Weights of a small GPT-style language model, trained from scratch on English Wikipedia: 77.2M parameters.
MLP neurons of a small language model. Each row is named by its layer, matrix (up: input weights) and neuron, and shows model dimensions 176-303. Each number is 500 + 40 x the weight over its row's rms, rounded and kept within 0 to 999. Numbers have three digits each.
Before each neuron's rows, "fires after" lists the tokens most often just before its 100 highest values on Wikipedia text that the model never trained on; "fires on" lists the tokens most often at its 100 highest values on Wikipedia text that the model never trained on.

fires after: " the", " his", " The", "The", " and"
fires on: " only", " last", " final", " next", " following"
L3.up110:515508591448491517455564547507447479497475498490523510537475470442500420499538436493518502474561480536472507440545483465500520392584422502487473457579427488547484571480437468463512462476477484440471573442501551505441521451485498538555432560545456481458482513488490596500546496555478473483485408486500484532502510406472481492477521511542466498504521502478449434502519484462520413539415

fires after: " |"
fires on: " |", " —", "---|---|---|---|"
L3.up677:504495510424464489483495449484494485464535448530470518517449514506494510579512569528525545524505588513587514557518446507585498509521537504485537514513500509481483496515536479544513499541495495487483515519510525459462585530558528477508467498563570469503564491493503573538452442515548533457469508546504430535489489508508482514449526481476500442509535478472498444539486523443501512502430

fires after: "\n"
fires on: "\n", " of"
L7.up1687:506480447517477486465464545441491547515513465453553599582447478523546455555466513526520482487459491477524625470501498510486518539460486447455455522517495560524545539424575489471491569501567516470495513456516506502549511577561463493491598611527483485511591496484540473469549493528566532483483535468478538520517520506468531550489483470526533500486431490530486442523527567501447514480463

fires after: ".", " the", "\n", ",", " The"
fires on: " The", " the", "The", " Their"
L7.up1534:477495502467451486408463454516522492501553447454583471506480567544526477518455526483521467511497497489536425516530491473372505500428532487464497533405478452524512460508512515556507490525513514456469518456548522431490516468524519452540440473517412466475552463465532509408519454595512522481529501483493450494531454481437497464469465462524502506446503542525477474463533431478530520556509

fires after: " |", " ", " —", "---|---|---|---|"
fires on: " |", "---|---|---|---|"
L3.up838:476465583447492440490463411525488398516528481488499524559507496525484440532433441558467514509504540514521444502491458503530505532574471502476485499472448472555471522525552461511518429452472486478498491449526534476514502485522496526421470431564497598505497541493463518411527429490405527462490573449511380495536458504521474487575593498503549520519487486480479485586481532386526597502451

fires after: " |", " the", " The"
fires on: " |", " same", " +", " since", "\n"
L3.up2039:543485476517463550523447499533465466486589568490492487520550459439458495507551540524478528532531508517582535497490481485553435456552484505460474492565484450536482517550501462458443494424540495601465510449534566495514461485419497537502434456475565555453428538507503532496495552494480445467486530500525483480597472459505466536515502478521532486523539454496411538479553529398549568477529

fires after: " the", " a", " of", "s", " The"
fires on: " the", " new", " original", " entire", " other", " first"
L7.up982:446428516478427518476543500479491503462473482471487493507490521526472483513540487484447483484493503447489451485437520484497463487513516536441525535462462586541487548573521454529437499550542473482511510526496553542514537508454506486562483564496487535465536518483541431481613473511586493479515537569592546430519496444520529481480513483469476512510451567503494503508517529462500541573418

fires after: " the", " a", "s", "|", " The"
fires on: " second", " third", " main", " Second", " Third"
L3.up291:434478488491522446458437502537445456452445554529475462484511475522498470390471541509412486510486495507535504539517442484484512475496500562456516451543487510504524549543479505482492509476475492533441496476546574522487512451478462515453497534597560565410489544565506489497524468431496505467484469500507526433527569537432447543486481447482526578665473491490545512483452429465505454472526

fires after: " |", "\n", ","
fires on: "\n", "|", " during"
L7.up581:516542495511514529462420563510423484462454509475490542431496508489501514473448433527555484535483440531432468548475529452487454536461474495427561487551446531503449494496513477547432500503443545574520507550485534469508517481524470518485520487471479443485475501532482509467488453468491510441506515572531493488530489515480499529471532456517500432520498592431469535484503537443498459468502

fires after: ".", " at", " the"
fires on: " She", " He", " number", " It"
L3.up1621:491474512479530474479497488451495585505587486506484522484474534527517547548522524484532470506474442500463513437522482534535586489600491507377548514499442420469484473472494481461577509503466469556505431415510550477433458554426491509525499454502444519539527464467500463476524452616527518446498496451485487504650477579471535554598468491455532487466469413567454449525548513448487544523490

fires after: "\n", ":", "-", ";"
fires on: " \"", "|", " |", "-", ":"
L7.up1510:468486516555524528556530453500467549507577582508496460513470502466468519499494539580465520549533529540539453533450529455397483525469450563497490478494427503516438456544495545500549499476487529461509489443526412452464538504490496542448620514549522515423469501497504407500428518486482451538435445528488546535535460499525427457477460540478449475511516511500531384544535430506448492527461

fires after: " the", "|", ",", " =", "==", " goals"
fires on: " United", " for", " at", " National"
L3.up410:483468477547493525479502510539515525521408472530464460498441526583457506499480574341519541563469498495464471499487517480393539431548513465626469543482490566478543502568516471483527480468579547521524452552528485530499500597431547516459414510492515456544524504482509459517484536531561561463513450545511453602515508467575472421491544472471542496518467505478513500483420458545488406533493

fires after: "\n", " \"", " (", " the", "|"
fires on: "B", "\n", "P", "C", " North", "St"
L7.up800:412454512516567488501479536564442555487437465518558512533486498584412426517458502562493534469460467502530449445532507491513547529518546489454531523530523507490427427456455525479468445551537468507481598462494472522456529490462512482539460536530496482490516516484520518446490494413500463535401469510479473476615551524431501479541571481417502475519528506491478448485508529431531472528448

fires after: " the", " The", "s", " his"
fires on: " second", " final", " first", " top", " largest"
L3.up1346:526508508522467500461535544511512533459487510453494491477539505518545474464511558444527484426585546473467521463465514457518440421493459481472506494501522555463514554531432486530571503445416515397406513445423524456528496509443513538453518520517493457456529474491625563496545506587480513502487515480481551451520496472457464569499466480474449511575494473517503510500501533500522525544468

fires after: "\n"
fires on: "===", "==", "-", "====", "|"
L3.up438:527556450430485458536521506453550443424454538498539486446494554539510485519472419522484475479545517500482477393496513479562489564536527472461453517500571524506499459462473487558582480477448512516432448466506500461438467436473519528488449516446529563457455474527542522432525528476549536547532431490408583506520526573572437499476500462520446524503495520531523489491546461459464574551494

fires after: "\n", "-"
fires on: "\n", " present", " took"
L7.up1150:469431589518474569539503516461488546549506567523518504482440476510545393619473374498569518532503453536481448453495515468461502483548487503545522542454503510455543492487453496525464573637489448508515478517512496512562544592519473466460504509459560484447557531503514590455530513494566468495451494505431469504521548506467570450503461486576544511564467500462489518498520494549462509538540

fires after: ".", ",", "),"
fires on: " He", " who", " which", " It", " The"
L3.up1258:572484534396471475502502448499477525460469501460469479516456514523496508417522529503521530469474524519512513478435492577555535478481488501466464567475503515516526471460457480511556524486472497538491472464487536510547489505494465501442518509550513540525456487477526504443489504426551571474472435561515518537487540493454501517445459474521513500517479423437446535517562521467549481539528

fires after: " |", " ", " a"
fires on: " |", " —"
L3.up766:536492533494456532466483387547524503502592417491489516570502492519422515546621511515474499568501551554496506516493477476533554506498519559512538519491522522491460530498459550523577472463505470500498485520498513496550550462378496491475422455538438557481466541506510523545524450455520440462446485512482475512482474527549420503552480438463522549485462431482538528505513430479463482526540

fires after: " the", "|", ",", " ="
fires on: " United"
L7.up418:539442449506558508475458456479496501546467480558540509480550524506433522504497540492568531499521429535469505478464495527505489492547446471465480534487526556501561561495483557482534533486484498534461514493584539540514549459486508505523484439431491546500538501481497553500539465494497460497547479545500499465482498492548562566477496466453513510560454549512435461530418447468547446446366

fires after: ",", ")", " |", " as"
fires on: "\n", " while", " leading", " well"
L3.up1021:449437493529581503404581511535523553447541519482531503517535524444490520591601550588519473529544499513492526451412495493522535503470507556459548459517481516483550510545503505490512602510483505538549452523501566467520436507490488594481504510460411523482571500551525481579430601505482535493519454561502487508516503529462480493532497467407451515451512467476472504516621542507547439508569

fires after: " the", ".", " The", "The"
fires on: " It", " it", " station", " bill", " group", " show"
L3.up1568:495492457450527439537546486514471487493480486546497456544493567561506484416491526499482481504512499433513483493486559530531563490561467488483477557502458500502548467529517491452543520485465489518542488436520449408503492518546514499545538451526496582455504495503593504521527404550520475387502456459549470548508528465499416526495557444511482560545510460541468515486586533504519410517495

fires after: "\n", ")", ";"
fires on: "|", " |", ")"
L3.up477:462436518533642455482494469498498535571573517499489508463449553524459567550563451544497509533435429528481522397524493473491424490496508478461494520514412493524464484523496515507523536556480492513562481537482430567474509488430548484546553470490423494543507560420428419472492517477522523490447421447509491474552525508500539510462463523524496534487480479475501461531463474488467496508531

fires after: "\n", " medal", " |"
fires on: "-", " –", ":"
L3.up763:519500489535552452556518528487454562511581505549501527512462496550479577499479514525498490492535463519531502548527480506451578538510519492461559477424435493479481525442477488498510589567527472520552455508472490527553541560521462497613453564449534490474494453480493495501526378511492510495511534507465488508502481550518499537421527454485483461502533527413580494447513502449458479547536

fires after: " has", " is", " with", " have", " located"
fires on: " the", " in", " been", " a"
L7.up1769:543473504483509515515428546492477531468533506457555449523484471475503566502509487414423497518456492519491421494512418469515506520537487438478491540477536395576595520478535468454454452594475423464559462480520538479507516541451511543471514474506523556483511531505537482498579510433507464412445482444484553474493486462491473531433462514598483566464481572534495450545528543427518450469471

fires after: " |"
fires on: " |", " ", "\n", "s", " —"
L3.up853:485451532467477466465413472458543493515609493498436511491528485415512472499576436463453521501473476484511457538566561441520479551499435493560507490513517482538546482512564477562510558522519487478534551501523559494541561474474447546487432492524563468538555513475518506526521457539523525443489505481507421521516469584481450496574585489539526450452443496503539532486500459446580534496468

fires after: " |", ".", "\n", ")"
fires on: "\n"
L3.up754:480538490531466495523599565583390530509425477502514604571446484481533470471529482538516491471521511480524536495438490545530568466541472474515491535479570498434512468490447492480488518458491494577521438483478615489512479520589495547539528550558570515504490448485548558528528469508568521479527487515459499587554502463541399509437520449482511489466496450517475503581532516448586562466499

fires after: " ", " |"
fires on: " |", " "
L3.up1462:535465495539497467540445487520463479569554481486562481493527535380533432509438552486560532485481529503511426463543458517556447461447506437401521560525430550518493568486513494509517523471461539531517530497532570514497529485501523462455519470562543548569514467498463508504531468555564532503494552465470450442463427519510514587527558486482512536530557558515494513474482466453532542507446

fires after: " |", " is", " –", "|", " ("
fires on: " in", " a", " Date", " 23", "born", " 24"
L3.up1871:516524483492462495476499525469529506470458503532534491506560454475514529459448483493497455456523504435494455570425494516489526551529573519507539485499514449575460559515587446517542455463499421584418493483500504483457613503467468447467471507450485524554466474529456423438609516482506517417491486498544451496505471559472519575539466459470532530560504466555499509459516463500514452421514

fires after: "\n", " ", ";", ".", ");"
fires on: " |", "|"
L3.up1909:489485514491577482525489483560492535505563551501445573449487494424473494487521483552501467506531506478463434492479487529495485445514470514437505477541491452448509516561517491542495525518430507544523494479468522542546453516463518561532599464570499466521485549427511537484463509597475496532431492490445477546529470527491510548472563468509479504485452505520419488517481458422570488478462

fires after: ".", " that", ","
fires on: " They", " they", " She", " These", " she", " The"
L3.up1311:546501496502443489546605470477484441444467513536462608563439439485505493486466434498444533447430462469489479495518450547501478445523505440450451515467530472458472491514595501536482491486433467462585448515494450461460489555577511495593510468550547550507499438485604517527524497526468546496467523546547518560527502466582493547490453496554421502470507484471447535527567542494499468479519